Weights of a small GPT-style language model, trained from scratch on English Wikipedia: LayerNorm before each block, 900M tokens.
MLP neurons of a small language model. Each row is named by its layer, matrix (up: input weights) and neuron, and shows model dimensions 192-287. Each number is 50 + 12 x the weight over its row's rms, rounded and kept within 0 to 99.
After each neuron's rows, "fires after" lists the tokens most often just before its 100 highest values on Wikipedia text that the model never trained on. A number after a token or word is its count.

L5.up826:55 54 67 58 38 75 60 64 33 38 57 48 49 72 48 60 50 60 65 33 65 34 39 47 60 62 48 46 54 55 55 78 49 39 34 48 57 33 70 65 58 49 71 31 55 35 59 30 55 41 56 56 60 49 48 44 47 52 40 52 49 63 47 36 52 70 55 40 33 57 78 66 55 45 49 69 62 56 41 51 72 56 42 44 63 52 44 79 33 28 32 35 46 49 59 75
fires after: " in" 20, " In" 9, "e" 7, " sign" 6, "ur" 6, "ke" 5

L5.up589:50 51 47 67 25 58 71 43 48 42 75 69 58 58 62 24 40 63 54 49 33 39 52 41 34 53 50 59 71 49 55 58 63 47 55 45 68 55 52 34 13 43 51 62 33 55 57 37 66 42 54 80 63 54 23 42 54 41 49 38 50 65 39 50 40 62 57 41 61 82 56 49 22 64 62 56 58 32 58 47 54 58 47 37 59 51 56 53 38 32 34 42 48 39 49 51
fires after: "s" 38, "on" 8, "ch" 8, "an" 7, "n" 4, "z" 4

L3.up988:38 61 51 35 59 49 41 78 64 39 66 62 33 43 23 36 39 37 56 54 52 60 52 51 54 79 69 46 53 80 56 52 43 44 49 59 40 55 55 55 48 56 37 61 45 30 47 55 57 50 46 36 40 42 43 45 35 52 43 24 61 35 32 71 43 46 72 37 54 47 45 55 52 37 52 46 39 55 51 50 72 43 44 48 73 48 26 60 20 74 49 40 64 64 49 47
fires after: "ic" 23, " Pro" 11, "ro" 8, " pro" 6, " comp" 5, " con" 5

L4.up1313:59 50 45 42 55 36 55 50 57 26 38 45 56 56 60 54 52 54 56 76 59 53 63 50 42 45 53 52 31 51 36 48 37 26 60 35 67 30 46 45 56 58 53 81 53 47 50 43 35 50 39 53 50 51 52 70 56 40 68 38 35 63 45 47 45 32 55 55 47 49 57 38 33 43 41 62 60 51 60 31 46 53 42 47 33 58 51 50 58 39 25 37 49 56 70 51
fires after: "s" 22, "ro" 11, " or" 8, "c" 8, " Or" 6

L4.up770:34 67 48 41 35 47 44 52 49 45 34 47 39 36 34 53 48 44 57 33 29 57 58 50 34 31 64 65 58 57 59 45 51 37 67 48 36 56 50 60 47 34 63 46 76 64 52 37 56 35 26 43 52 50 44 38 37 56 49 49 68 28 25 58 57 66 58 53 44 61 40 47 51 51 42 45 49 82 55 26 48 54 36 36 55 71 58 49 49 47 68 52 38 29 47 71
fires after: "s" 28, " Com" 9, "ri" 6, "re" 5, "fe" 4, "en" 4

L3.up313:36 51 34 41 53 64 47 55 53 47 46 55 48 22 33 55 67 58 32 45 55 47 45 33 35 63 73 37 34 51 34 45 54 55 46 40 35 62 51 42 52 57 61 41 80 61 60 28 57 32 61 58 25 58 41 38 22 46 34 43 55 51 47 25 63 65 23 45 66 57 39 62 58 53 64 62 54 52 67 51 65 39 65 46 47 33 45 60 45 45 34 46 33 59 38 67
fires after: " Su" 17, " su" 16, " S" 13, "con" 8, "ir" 6, " San" 5

L4.up21:55 55 48 52 77 40 66 61 67 52 55 54 41 58 55 36 34 54 34 70 58 47 62 47 47 45 61 48 46 43 48 53 42 80 47 59 61 65 64 38 31 56 52 66 34 50 54 41 61 37 61 60 35 42 37 56 54 29 73 50 33 64 43 41 33 51 37 52 51 65 42 52 28 49 63 38 38 48 61 33 42 36 49 52 33 52 54 39 79 66 56 43 46 53 49 24
fires after: "s" 23, " Al" 14, "z" 10, "th" 5

L3.up1122:39 42 63 50 52 41 41 32 60 33 55 47 27 56 36 36 38 65 58 53 65 44 45 34 20 30 65 54 56 57 38 63 75 57 46 42 24 54 44 37 49 72 62 35 53 44 40 52 64 55 66 32 59 66 46 54 35 23 56 46 35 55 39 55 29 57 50 53 40 40 58 57 73 46 53 44 64 74 38 66 45 50 43 39 66 52 31 36 49 33 39 42 67 35 63 51
fires after: "\n" 30, " close" 8, " end" 5, "ation" 4, "at" 4, " cl" 4

L5.up1126:45 29 26 45 70 48 51 55 34 49 69 60 47 50 32 34 60 60 29 54 54 67 66 31 54 58 40 42 50 67 44 52 52 44 46 63 51 46 45 51 71 62 57 56 48 65 44 54 30 43 40 45 54 43 38 30 55 43 55 42 41 62 50 25 49 89 69 46 71 58 71 66 34 29 47 60 63 59 38 62 83 64 49 57 49 41 69 62 43 48 51 63 76 52 61 39
fires after: " in" 33, " 0" 10, " In" 5, "th" 5, " " 4, " 1" 4

L4.up1533:53 47 69 33 21 61 59 70 60 43 43 37 34 36 35 44 46 41 41 34 50 46 38 57 37 65 49 52 61 49 61 33 53 54 56 54 46 56 51 78 46 52 39 58 68 40 42 31 45 56 60 57 41 50 28 50 43 65 63 11 51 62 45 46 52 60 43 45 52 58 53 23 52 45 60 56 23 54 46 66 49 60 30 63 36 41 69 34 54 44 34 25 58 35 59 91
fires after: "c" 20, "th" 13, " T" 8, " St" 6, " st" 6, "ent" 5

L4.up1180:44 73 46 57 65 50 37 74 51 45 42 55 46 47 60 35 51 54 74 38 74 61 57 35 64 49 62 40 34 81 55 34 67 43 47 64 51 53 45 51 40 50 50 44 44 61 31 41 42 50 63 42 64 47 32 78 59 49 55 49 36 52 73 51 67 65 46 46 53 71 45 56 61 46 70 53 46 32 55 56 40 43 56 47 42 36 63 31 32 49 25 33 19 50 44 42
fires after: "-" 16, " for" 8, "c" 8, "ed" 6, " second" 6, "ur" 6

L3.up790:31 23 49 36 66 43 48 54 61 54 49 59 52 47 32 48 44 71 29 48 59 57 77 57 58 52 54 60 66 59 54 30 32 45 15 52 44 41 49 41 59 52 52 42 36 61 34 73 36 59 37 36 39 33 39 49 41 71 51 46 48 67 56 60 57 47 45 64 53 57 54 47 60 49 66 71 30 61 57 52 50 60 57 52 26 49 42 48 55 22 46 49 40 51 76 68
fires after: " in" 21, "t" 10, "amp" 8, " In" 8, "ent" 5

L4.up166:71 48 32 33 42 57 55 32 35 57 23 40 47 71 13 56 51 50 42 56 74 37 72 35 38 56 27 61 67 66 43 52 55 53 37 37 32 69 63 70 45 42 54 44 44 43 51 35 53 52 56 62 57 56 58 64 49 42 63 58 68 45 50 49 63 33 43 33 62 39 44 46 61 33 45 50 69 58 42 48 54 40 65 59 55 52 71 59 37 36 60 48 45 36 25 39
fires after: "th" 14, "ex" 12, "x" 7, " Me" 6, "n" 6, " met" 6

L3.up2:37 54 74 30 58 30 31 50 52 45 53 62 55 44 42 59 34 51 42 57 36 57 68 69 52 27 61 54 43 38 51 73 48 64 47 39 30 35 54 49 48 18 57 45 47 51 32 62 61 57 54 38 53 61 26 39 60 45 49 62 35 58 46 47 76 66 67 46 56 72 31 63 45 27 49 26 40 58 59 49 39 55 46 31 42 35 50 58 63 36 61 52 42 58 49 56
fires after: "ic" 21, "ri" 10, "re" 9, "k" 6, "br" 5

L4.up1194:48 52 45 61 46 34 53 57 54 22 52 61 56 49 56 57 68 45 63 51 69 45 54 64 31 50 61 33 45 29 57 61 43 44 52 35 45 41 68 51 39 22 41 38 57 49 47 32 37 46 34 63 65 45 42 59 42 58 78 50 57 63 51 39 60 77 39 45 78 65 66 82 59 49 45 63 51 57 39 38 54 66 29 52 53 56 72 49 64 44 37 45 38 49 52 53
fires after: " in" 36, "In" 12, "for" 7, " In" 6, "we" 5

L3.up241:76 52 54 52 53 40 64 53 46 60 49 54 34 43 58 74 47 40 45 40 56 49 57 63 56 38 44 44 70 49 61 27 39 40 55 52 50 54 42 30 38 34 54 43 41 33 69 48 34 67 46 53 60 61 61 61 46 31 45 55 73 21 55 55 62 32 51 51 49 54 69 52 39 28 33 39 60 44 73 80 45 57 62 57 67 72 44 52 72 66 23 76 50 70 52 53
fires after: "e" 14, "te" 9, "ra" 8, "ne" 8, "ar" 6, "ri" 6

L5.up1040:44 53 72 31 40 41 69 41 34 52 56 48 44 28 57 39 53 51 33 50 50 41 42 22 39 48 72 67 73 63 41 24 65 43 56 69 52 77 64 57 47 47 80 48 55 42 36 64 47 31 53 44 53 58 49 35 62 53 57 31 75 42 38 45 81 39 66 52 64 28 39 51 62 48 49 38 61 33 40 51 71 57 59 45 44 54 67 64 53 40 51 49 45 52 44 71
fires after: "s" 48, " S" 9, ")" 5, "S" 4

L4.up427:41 57 40 49 54 46 33 35 64 46 55 55 46 42 45 53 51 41 59 38 69 36 39 39 66 48 22 44 49 64 54 29 47 46 56 43 50 33 48 32 34 55 48 52 45 42 34 60 36 41 38 47 55 72 50 48 50 41 59 60 42 50 53 45 33 58 50 48 51 57 53 60 50 66 63 50 45 56 66 47 45 43 36 47 56 41 51 29 34 46 65 54 66 37 61 45
fires after: " " 34, " |" 17, "-" 14, "|" 7, "\n" 4

L3.up315:32 25 60 34 49 40 35 37 68 33 58 58 53 45 46 59 58 49 46 75 81 71 44 37 61 75 68 60 57 50 33 54 53 59 43 44 28 56 64 56 48 63 62 56 44 69 73 37 54 45 49 52 56 67 45 60 35 61 51 67 56 47 56 51 46 47 62 60 44 69 64 53 47 43 48 29 40 30 45 64 39 42 78 69 33 27 40 36 61 52 29 56 47 63 31 61
fires after: " K" 21, " B" 17, " U" 9, "s" 7, " Me" 6, " Ta" 5

L4.up570:41 40 76 71 53 49 47 36 57 36 54 37 55 40 67 46 57 43 45 63 54 20 72 43 42 38 65 36 55 55 32 67 32 22 48 36 63 56 26 42 51 57 54 39 35 43 47 42 52 57 56 32 51 55 56 41 31 38 44 29 58 62 57 49 66 53 52 62 48 50 76 46 65 45 54 62 48 75 46 34 52 62 47 58 48 42 57 48 56 38 45 25 81 53 66 68
fires after: "\n" 99

L4.up1370:43 47 44 45 52 35 47 60 65 38 64 40 49 67 44 46 45 51 55 54 47 47 62 38 66 35 53 56 34 49 61 54 47 49 44 61 62 69 45 36 21 53 46 58 49 57 26 50 51 41 62 49 38 46 49 47 50 73 64 42 45 74 50 54 48 48 58 40 49 53 37 53 39 43 41 67 52 65 57 68 52 51 42 41 53 55 62 61 39 61 46 50 42 78 52 58
fires after: "r" 21, " Al" 12, " For" 11, " 9" 9, " 11" 8

L3.up1257:54 71 46 60 42 48 55 46 56 40 55 48 38 38 45 47 55 79 38 65 25 69 74 42 54 57 35 37 32 55 60 51 61 22 47 36 59 62 40 57 20 39 49 54 60 59 53 65 30 65 45 51 72 54 44 77 40 47 85 51 41 38 47 45 20 56 39 45 53 61 54 36 44 31 62 36 59 59 66 72 52 57 43 49 35 41 54 38 56 42 35 42 64 51 51 29
fires after: "c" 33, "g" 9, "ro" 7, " re" 7, "oc" 6

L3.up1365:52 52 61 53 50 56 44 79 45 40 59 59 53 57 50 75 57 69 35 54 71 41 60 70 66 64 58 51 62 43 47 58 55 52 41 40 33 64 61 42 47 50 49 40 41 63 38 49 40 57 60 55 60 56 62 45 42 60 48 64 33 56 27 45 52 32 45 29 41 27 56 56 62 44 64 33 45 42 54 46 57 63 46 76 37 50 38 45 40 43 59 38 16 17 46 39
fires after: " the" 23, " " 18, " W" 9, " m" 6, " |" 5

L3.up1026:48 65 60 47 44 58 35 46 68 37 60 25 60 65 48 45 54 47 43 48 56 27 49 52 49 49 46 56 40 70 45 71 49 20 57 62 39 49 38 44 52 44 52 54 55 36 38 59 48 42 50 52 26 31 52 39 36 72 52 58 63 55 50 53 48 55 71 45 60 41 52 46 59 48 39 65 58 55 47 33 60 42 37 61 40 50 24 27 44 41 81 56 64 63 40 42
fires after: "\n" 67, " =" 11, "co" 4

L3.up777:16 55 67 46 36 55 62 68 69 30 40 63 53 72 49 42 59 49 64 39 58 49 62 39 42 50 34 55 77 35 61 39 63 57 47 78 46 48 55 65 65 52 62 23 62 53 46 46 38 55 61 38 66 69 50 52 48 72 70 49 57 31 44 65 36 18 47 47 65 54 40 42 47 41 55 50 51 46 66 55 53 51 59 51 53 59 82 47 55 51 35 65 50 29 54 65
fires after: "s" 27, " S" 11, " St" 5, " Su" 5, "c" 5

L4.up999:56 53 31 62 71 53 46 32 59 62 24 73 68 65 55 52 54 45 59 37 39 33 45 40 52 73 55 58 46 50 40 63 44 48 42 67 38 47 39 55 37 37 69 26 60 36 41 28 63 63 47 48 33 46 33 32 47 54 44 48 39 22 53 37 43 50 48 50 71 46 58 66 64 36 84 51 29 40 62 40 60 69 47 57 51 53 42 54 41 56 30 45 43 45 58 57
fires after: "vi" 12, "li" 10, " ca" 9, "la" 7, "l" 7, "ne" 6

L3.up279:71 54 70 37 57 57 59 44 57 37 40 45 30 60 47 67 36 58 55 52 58 47 71 44 34 53 34 69 39 45 54 55 36 47 50 45 68 44 50 45 59 43 46 52 53 41 54 57 39 52 35 45 63 55 57 25 64 64 47 47 52 42 88 57 56 46 53 46 59 39 37 44 55 39 48 46 33 53 48 64 48 41 37 45 56 35 71 68 44 66 56 49 35 52 42 31
fires after: " " 25, "s" 21, "en" 5, " bi" 5

L7.up1126:49 52 69 64 46 59 51 58 49 53 50 42 55 51 44 42 54 38 65 46 55 43 38 35 60 39 58 56 48 73 62 32 55 38 54 60 70 21 51 57 39 43 43 48 55 33 42 36 40 30 55 67 45 54 63 34 27 59 36 37 67 51 48 43 56 33 47 44 58 45 55 62 43 41 51 56 55 80 53 48 61 47 46 40 51 50 52 21 40 71 74 66 55 57 63 60
fires after: " the" 25, "-" 20, " The" 4, "|" 4

L3.up1197:57 46 38 53 54 35 47 52 58 46 66 56 60 00 60 38 63 30 52 52 62 55 41 62 49 40 57 40 46 60 51 58 62 38 47 48 52 53 58 64 40 67 62 60 38 37 47 25 53 59 55 59 49 52 49 36 59 51 43 40 49 49 69 59 48 82 53 31 32 39 46 49 73 64 44 52 34 55 38 36 42 57 44 75 58 42 32 36 56 53 78 54 32 38 69 60
fires after: "t" 20, " Te" 9, " Ta" 7, "te" 7, "ist" 6, "ver" 5

L4.up919:48 45 38 48 29 34 41 60 39 51 65 43 36 70 48 57 75 63 38 64 40 55 49 30 51 48 37 50 38 57 69 75 30 55 68 67 49 57 49 54 43 43 65 62 42 52 57 56 50 53 41 71 31 65 64 54 61 78 54 49 57 39 43 50 43 46 30 44 35 33 29 47 71 51 26 63 28 56 30 38 51 45 39 49 47 57 63 62 40 46 36 61 60 41 69 32
fires after: "s" 45, " so" 8, "us" 7, "g" 5, "aff" 5

L3.up501:58 42 40 54 54 31 44 50 53 44 48 46 43 66 59 54 66 46 37 57 29 60 55 68 46 52 62 46 49 52 56 47 59 56 48 48 50 55 57 34 53 54 47 55 30 32 28 39 47 36 68 66 58 49 50 61 66 43 40 73 58 40 56 51 59 49 45 40 39 49 37 56 50 62 22 54 72 46 35 59 25 39 59 39 56 51 44 62 41 47 40 52 53 53 26 55
fires after: " Ab" 17, " M" 10, "d" 9, "un" 9, "M" 5, " under" 5

L5.up309:52 21 46 69 25 41 73 58 53 61 57 62 59 60 60 33 53 57 62 40 72 66 73 47 41 62 41 53 42 48 58 28 61 71 68 62 54 48 37 50 51 39 54 55 71 48 51 33 44 61 29 49 43 44 63 86 62 57 58 47 74 39 38 71 51 51 40 44 39 46 45 51 67 31 57 51 46 44 42 52 71 51 43 52 61 70 59 58 55 31 39 54 23 72 56 29
fires after: "s" 46, "es" 7, "us" 5, "er" 5, "f" 5

L3.up1435:41 43 40 15 54 34 51 58 55 52 39 32 47 45 39 52 56 40 44 56 54 52 59 56 40 45 33 26 59 61 51 29 62 67 48 36 44 51 61 42 42 47 41 47 64 46 67 60 48 46 58 64 53 45 45 58 77 78 46 41 58 40 66 61 29 33 41 57 52 41 50 70 63 46 36 56 56 53 48 49 41 51 67 48 48 73 68 58 55 48 58 64 51 46 51 51
fires after: "s" 24, "ho" 9, "or" 6, "g" 6, "m" 5

L4.up1021:73 62 55 55 40 31 74 50 40 38 71 54 39 47 46 55 49 57 66 51 33 66 38 52 44 48 54 45 64 63 53 43 53 60 20 40 47 58 48 59 23 52 41 48 59 52 49 27 56 54 48 48 35 43 43 61 52 42 56 42 17 60 48 28 55 56 47 54 55 32 72 45 35 45 50 46 52 47 38 38 37 29 54 36 56 54 59 42 45 36 57 55 66 43 64 51
fires after: "s" 21, "o" 12, "z" 6, "n" 6, " S" 5

L3.up897:54 72 55 54 62 34 55 45 45 58 47 42 46 90 68 43 58 72 52 57 55 63 58 55 42 66 43 21 44 47 38 61 46 43 53 50 49 62 38 51 62 43 48 38 49 46 34 47 24 44 45 61 59 41 50 66 64 50 65 57 43 54 48 55 45 41 31 19 61 35 71 44 49 52 49 54 58 48 20 44 48 65 32 38 53 44 49 62 50 29 45 57 67 45 44 52
fires after: " Ab" 13, " M" 12, " K" 7, " c" 7, " sp" 6, "ga" 5

L5.up1291:61 58 56 44 32 38 27 51 37 46 57 57 42 47 50 44 45 46 55 59 38 69 51 63 49 40 62 42 60 35 65 53 70 36 64 71 65 50 49 41 38 20 59 55 55 43 48 49 68 45 63 57 60 47 33 34 67 49 62 44 56 32 41 60 62 46 25 37 41 26 47 77 66 48 40 69 75 43 72 42 61 44 62 35 48 61 55 57 47 54 50 46 39 46 56 41
fires after: "us" 14, "t" 13, "on" 9, "man" 6, "ur" 6, "b" 5

L5.up451:45 61 42 59 35 72 65 36 41 38 61 38 47 42 43 49 51 58 39 38 44 61 45 56 48 59 50 67 51 56 49 61 44 26 40 53 43 29 54 62 35 58 72 54 80 44 64 72 67 54 48 63 35 71 65 63 57 60 48 56 50 53 70 61 51 41 38 48 44 61 66 30 64 44 41 18 61 40 63 66 60 45 26 42 61 64 67 58 31 50 66 55 51 35 55 50
fires after: "-" 22, "t" 15, "d" 12, "E" 5, "f" 5, "tt" 4

L3.up652:39 42 69 60 50 53 56 59 44 53 26 47 54 61 42 37 45 37 50 56 60 48 39 52 42 55 55 43 71 69 39 45 43 45 60 66 63 35 59 50 69 38 40 47 46 50 53 45 51 56 48 62 54 67 57 38 57 43 57 29 48 38 58 51 36 47 59 25 23 37 52 54 68 41 70 40 64 51 52 60 43 41 44 71 45 47 52 70 46 58 30 44 52 46 44 66
fires after: " B" 33, "B" 13, " p" 10, "p" 7, " P" 6

L4.up214:58 50 57 51 56 42 40 68 60 46 53 40 58 60 45 57 47 49 52 71 57 42 52 24 84 41 61 58 51 48 37 48 47 51 63 60 57 63 36 59 61 36 76 35 69 47 34 40 63 50 37 56 78 43 37 54 27 41 40 52 29 43 52 54 38 56 55 46 23 52 58 53 55 30 45 50 74 50 45 37 54 68 46 33 45 57 62 59 44 44 42 33 60 59 52 57
fires after: " in" 18, " a" 16, " In" 8, "p" 5, "me" 4, " sign" 4

L3.up773:51 48 38 52 55 53 60 84 44 39 41 64 57 38 37 54 31 56 41 52 77 38 64 65 83 39 47 68 44 67 51 46 45 69 54 33 61 35 56 56 61 62 37 28 59 47 55 69 45 64 42 33 45 63 53 40 54 55 51 43 57 60 51 52 76 44 52 41 45 38 43 46 67 36 40 57 41 48 47 38 63 50 62 42 55 37 42 56 57 48 62 69 40 44 75 47
fires after: " Ma" 18, " m" 14, " S" 12, "s" 10, " f" 9, " " 8

L4.up185:50 69 45 59 32 35 56 56 62 54 61 32 49 40 52 30 54 49 51 60 50 45 63 35 41 60 45 27 71 54 52 39 51 35 56 57 43 51 85 59 62 34 63 59 48 44 46 56 38 51 64 73 60 61 68 43 68 63 65 47 48 56 47 82 48 36 42 43 48 28 46 41 54 54 61 55 31 59 65 50 61 51 66 47 57 36 81 58 56 56 29 51 53 55 68 64
fires after: " St" 23, "c" 18, "y" 17, "s" 8, " S" 7

L3.up1068:53 63 67 45 52 41 54 24 32 26 52 64 37 22 55 73 52 36 51 63 46 42 51 54 57 47 48 56 60 57 36 48 36 37 55 72 44 42 55 63 50 51 69 58 31 30 69 51 50 51 41 43 60 53 51 51 69 63 56 28 45 53 54 43 60 56 45 31 49 47 47 66 63 40 39 30 65 33 36 67 52 54 63 64 50 47 56 50 51 32 48 25 33 61 66 57
fires after: "T" 13, "te" 13, " Te" 9, "le" 9, "el" 9, "E" 6

L3.up604:49 42 40 50 70 52 50 42 31 66 49 44 34 51 59 55 65 39 40 50 30 52 62 51 31 48 54 46 45 63 45 52 51 45 37 65 66 40 38 61 52 54 37 43 47 61 50 55 59 54 55 41 45 72 59 69 69 24 24 59 42 50 37 32 57 41 42 23 65 38 43 72 52 51 49 51 53 93 37 77 73 41 59 35 63 34 46 39 47 59 58 47 59 51 47 38
fires after: " in" 37, "o" 16, "ur" 8, " In" 6, "in" 5

L3.up499:32 53 43 33 48 43 61 58 57 47 34 50 57 49 61 37 33 48 46 56 55 67 45 41 46 68 63 39 39 48 31 78 35 74 58 51 53 66 38 54 55 64 54 39 48 22 57 34 32 61 26 57 56 54 38 52 44 63 29 49 50 67 48 38 37 40 60 54 49 27 42 55 57 43 73 42 46 43 48 49 56 64 66 67 72 61 33 48 44 35 50 36 59 48 49 37
fires after: "," 44, " de" 7, " re" 6, " me" 5, "oc" 5

L3.up1120:55 57 58 45 58 41 70 55 76 43 65 22 38 61 50 40 35 48 46 57 77 48 40 39 64 64 47 52 57 57 41 42 39 43 39 53 70 38 36 31 38 53 49 47 69 44 43 74 57 35 58 45 57 71 57 33 41 40 48 42 57 42 47 59 40 60 68 33 42 33 55 38 64 49 68 61 63 60 66 32 40 51 57 68 64 58 74 61 51 37 35 67 51 67 52 40
fires after: "\n" 38, " co" 14, " B" 6, " Co" 4, " P" 4, " con" 4

L5.up1428:37 67 60 53 60 52 48 46 57 45 45 43 46 46 60 54 46 47 62 42 53 74 50 35 70 28 46 46 38 20 49 56 59 43 35 43 49 45 51 64 47 46 70 34 48 72 42 59 52 59 56 62 46 65 35 36 52 53 55 39 38 77 59 62 75 36 47 49 30 23 50 34 51 48 60 44 54 45 54 66 44 61 44 52 51 33 61 55 47 67 79 67 64 33 70 57
fires after: "ad" 17, "es" 12, "me" 9, "d" 9, "t" 9, " re" 6

L3.up957:60 59 53 47 25 47 57 68 44 64 62 71 62 46 72 70 50 29 48 52 50 49 48 56 50 59 32 51 65 85 55 43 37 50 34 55 72 47 44 41 49 44 44 54 44 65 46 41 36 49 57 43 31 72 37 61 42 33 46 45 42 46 45 48 35 37 59 58 34 61 68 45 48 56 66 58 51 52 63 43 20 39 62 52 36 80 29 48 54 52 53 44 57 70 46 43
fires after: "s" 26, " S" 16, " f" 12, "\n" 11, " ex" 4, "S" 4

L5.up701:43 40 54 58 37 55 63 50 48 49 47 39 48 49 64 37 41 24 46 40 52 38 61 31 37 55 35 46 72 53 41 79 48 29 54 56 64 43 61 63 59 72 48 63 61 66 68 54 25 80 59 68 67 50 49 51 52 38 57 33 53 57 57 48 48 56 50 50 47 44 33 34 47 47 53 51 51 28 61 33 47 34 70 56 79 49 33 65 55 52 35 57 56 39 40 79
fires after: "ro" 25, "re" 14, "ra" 7, "ri" 7, "fe" 6

L3.up842:22 51 51 58 40 49 50 61 41 48 56 55 48 58 41 63 75 51 53 59 60 66 65 43 53 38 80 57 41 47 48 51 40 42 43 63 66 71 48 54 40 41 74 48 63 49 69 51 35 53 36 44 55 44 65 51 68 71 51 67 39 58 61 68 38 28 68 42 62 39 33 55 55 60 61 33 47 63 65 49 46 43 58 45 51 53 81 53 61 46 27 32 51 67 53 38
fires after: "s" 37, " S" 12, " K" 7, "a" 6, " Per" 4

L5.up968:43 40 39 73 51 34 40 47 49 58 39 69 52 62 40 51 50 59 51 54 57 45 65 42 36 64 51 74 56 53 35 62 60 43 46 49 34 47 55 35 19 65 41 29 60 67 64 54 38 56 30 32 42 53 52 49 33 63 67 69 53 43 53 57 62 43 55 54 40 34 63 54 48 69 56 53 68 62 67 55 57 46 41 69 34 50 57 56 47 37 50 43 51 49 54 46
fires after: "\n" 34, " L" 9, " W" 6, " D" 5, "hi" 5

L5.up1512:48 77 52 33 48 40 73 40 65 29 66 51 29 64 36 61 36 72 57 53 61 55 55 47 37 51 53 55 58 48 37 34 49 29 46 56 52 60 56 43 67 47 44 66 58 33 48 55 54 27 23 46 19 53 45 47 57 47 53 46 65 43 55 59 43 37 49 54 51 58 46 60 44 38 49 54 50 65 62 57 57 68 61 44 14 51 51 46 52 50 48 45 51 53 61 28
fires after: " |" 33, "s" 27, " " 12, "ci" 4

L4.up545:42 47 80 39 48 54 28 54 47 28 40 47 24 59 33 53 44 34 44 44 53 42 79 27 43 39 59 42 53 63 44 79 45 50 54 46 60 49 42 35 38 59 48 62 68 53 58 60 61 52 43 47 24 65 49 48 26 38 68 60 66 59 52 31 46 49 47 45 38 58 58 49 69 47 47 69 57 50 48 50 47 32 66 43 25 56 37 36 50 50 43 50 39 64 59 68
fires after: " as" 29, " in" 15, "c" 8, " su" 7, "ir" 4, " (" 4

L3.up1430:56 33 31 67 52 48 65 64 47 56 61 38 43 38 47 48 50 51 52 51 59 39 61 31 58 31 47 32 79 47 69 23 53 45 56 54 48 68 62 50 21 39 45 49 80 55 46 40 41 44 39 47 61 51 67 38 61 64 34 37 44 50 61 44 43 62 41 42 45 51 24 56 36 52 35 48 62 44 54 49 62 37 53 62 45 55 45 57 41 51 58 73 67 26 65 51
fires after: "s" 22, "ho" 12, "co" 8, " comp" 7, "cu" 6, "er" 6

L3.up1029:46 60 52 67 46 50 44 62 59 48 70 48 47 43 50 53 52 49 39 37 45 42 46 39 33 68 31 26 56 61 25 42 54 58 63 63 55 43 57 72 52 39 60 48 60 75 61 33 42 54 66 53 51 58 30 68 68 71 59 44 46 54 57 47 49 56 69 26 63 69 39 34 61 71 33 39 59 76 76 62 47 44 73 49 61 41 68 50 61 42 33 45 32 69 53 48
fires after: "c" 26, "in" 6, "ed" 6, "pr" 5, "ad" 5, "cu" 5

L5.up347:40 35 46 49 62 48 59 61 50 34 44 47 34 58 72 43 61 51 42 52 50 44 22 47 36 54 74 47 53 47 36 63 64 33 34 41 54 66 52 28 36 68 27 38 32 34 63 70 63 49 66 31 47 54 40 32 37 59 52 61 60 69 64 47 48 60 59 56 39 62 57 42 41 67 45 53 32 83 50 51 59 42 36 43 46 79 32 23 50 49 65 42 55 55 53 40
fires after: "\n" 100

L4.up1473:47 52 49 54 42 35 30 54 53 34 42 28 57 37 53 60 56 45 44 46 63 40 43 55 44 65 43 72 49 78 43 53 43 43 34 69 44 58 60 60 53 48 47 78 55 49 46 38 47 54 37 39 52 56 51 39 61 36 60 51 52 57 42 54 67 58 75 46 34 35 45 50 58 27 78 64 41 41 43 52 33 71 57 50 44 53 40 55 47 50 81 45 44 48 43 53
fires after: " " 29, "-" 20, "\n" 5, "re" 5

L4.up1295:51 32 47 42 40 55 61 53 57 32 67 49 68 71 63 61 26 41 18 41 45 39 59 66 51 34 36 63 47 57 48 53 46 34 50 52 63 48 50 36 29 35 70 64 21 24 55 50 57 61 64 76 56 65 77 44 49 62 50 45 64 62 69 37 59 51 72 37 68 40 41 40 43 50 59 53 69 31 46 58 22 54 43 54 61 68 56 53 43 59 59 72 53 45 60 60
fires after: "le" 19, "s" 19, " Re" 12, "e" 11, "ne" 6

L5.up1314:42 61 56 52 43 43 42 56 68 66 43 59 60 59 43 42 47 34 55 44 43 55 53 29 35 54 48 62 51 66 42 37 24 65 44 50 61 44 38 43 49 51 55 56 53 58 41 69 43 44 47 58 40 36 55 48 14 47 50 33 39 58 33 38 56 45 51 41 46 58 50 58 39 49 55 47 53 67 28 35 48 42 45 51 47 46 43 51 29 64 57 63 52 33 55 77
fires after: "==" 18, "s" 13, " st" 9, " con" 8, " pro" 8, "if" 7

L3.up674:60 54 45 68 43 79 44 39 52 46 53 59 58 17 41 70 55 62 45 40 47 52 27 61 56 49 33 78 86 51 62 30 64 46 53 64 60 64 36 50 71 47 48 51 41 32 56 31 47 39 45 76 67 49 48 42 52 63 35 28 66 50 55 56 46 52 65 45 48 34 47 49 54 66 68 45 47 28 61 67 51 45 66 39 48 54 45 36 51 67 39 56 46 44 51 34
fires after: "s" 42, "n" 7, "é" 5, "b" 4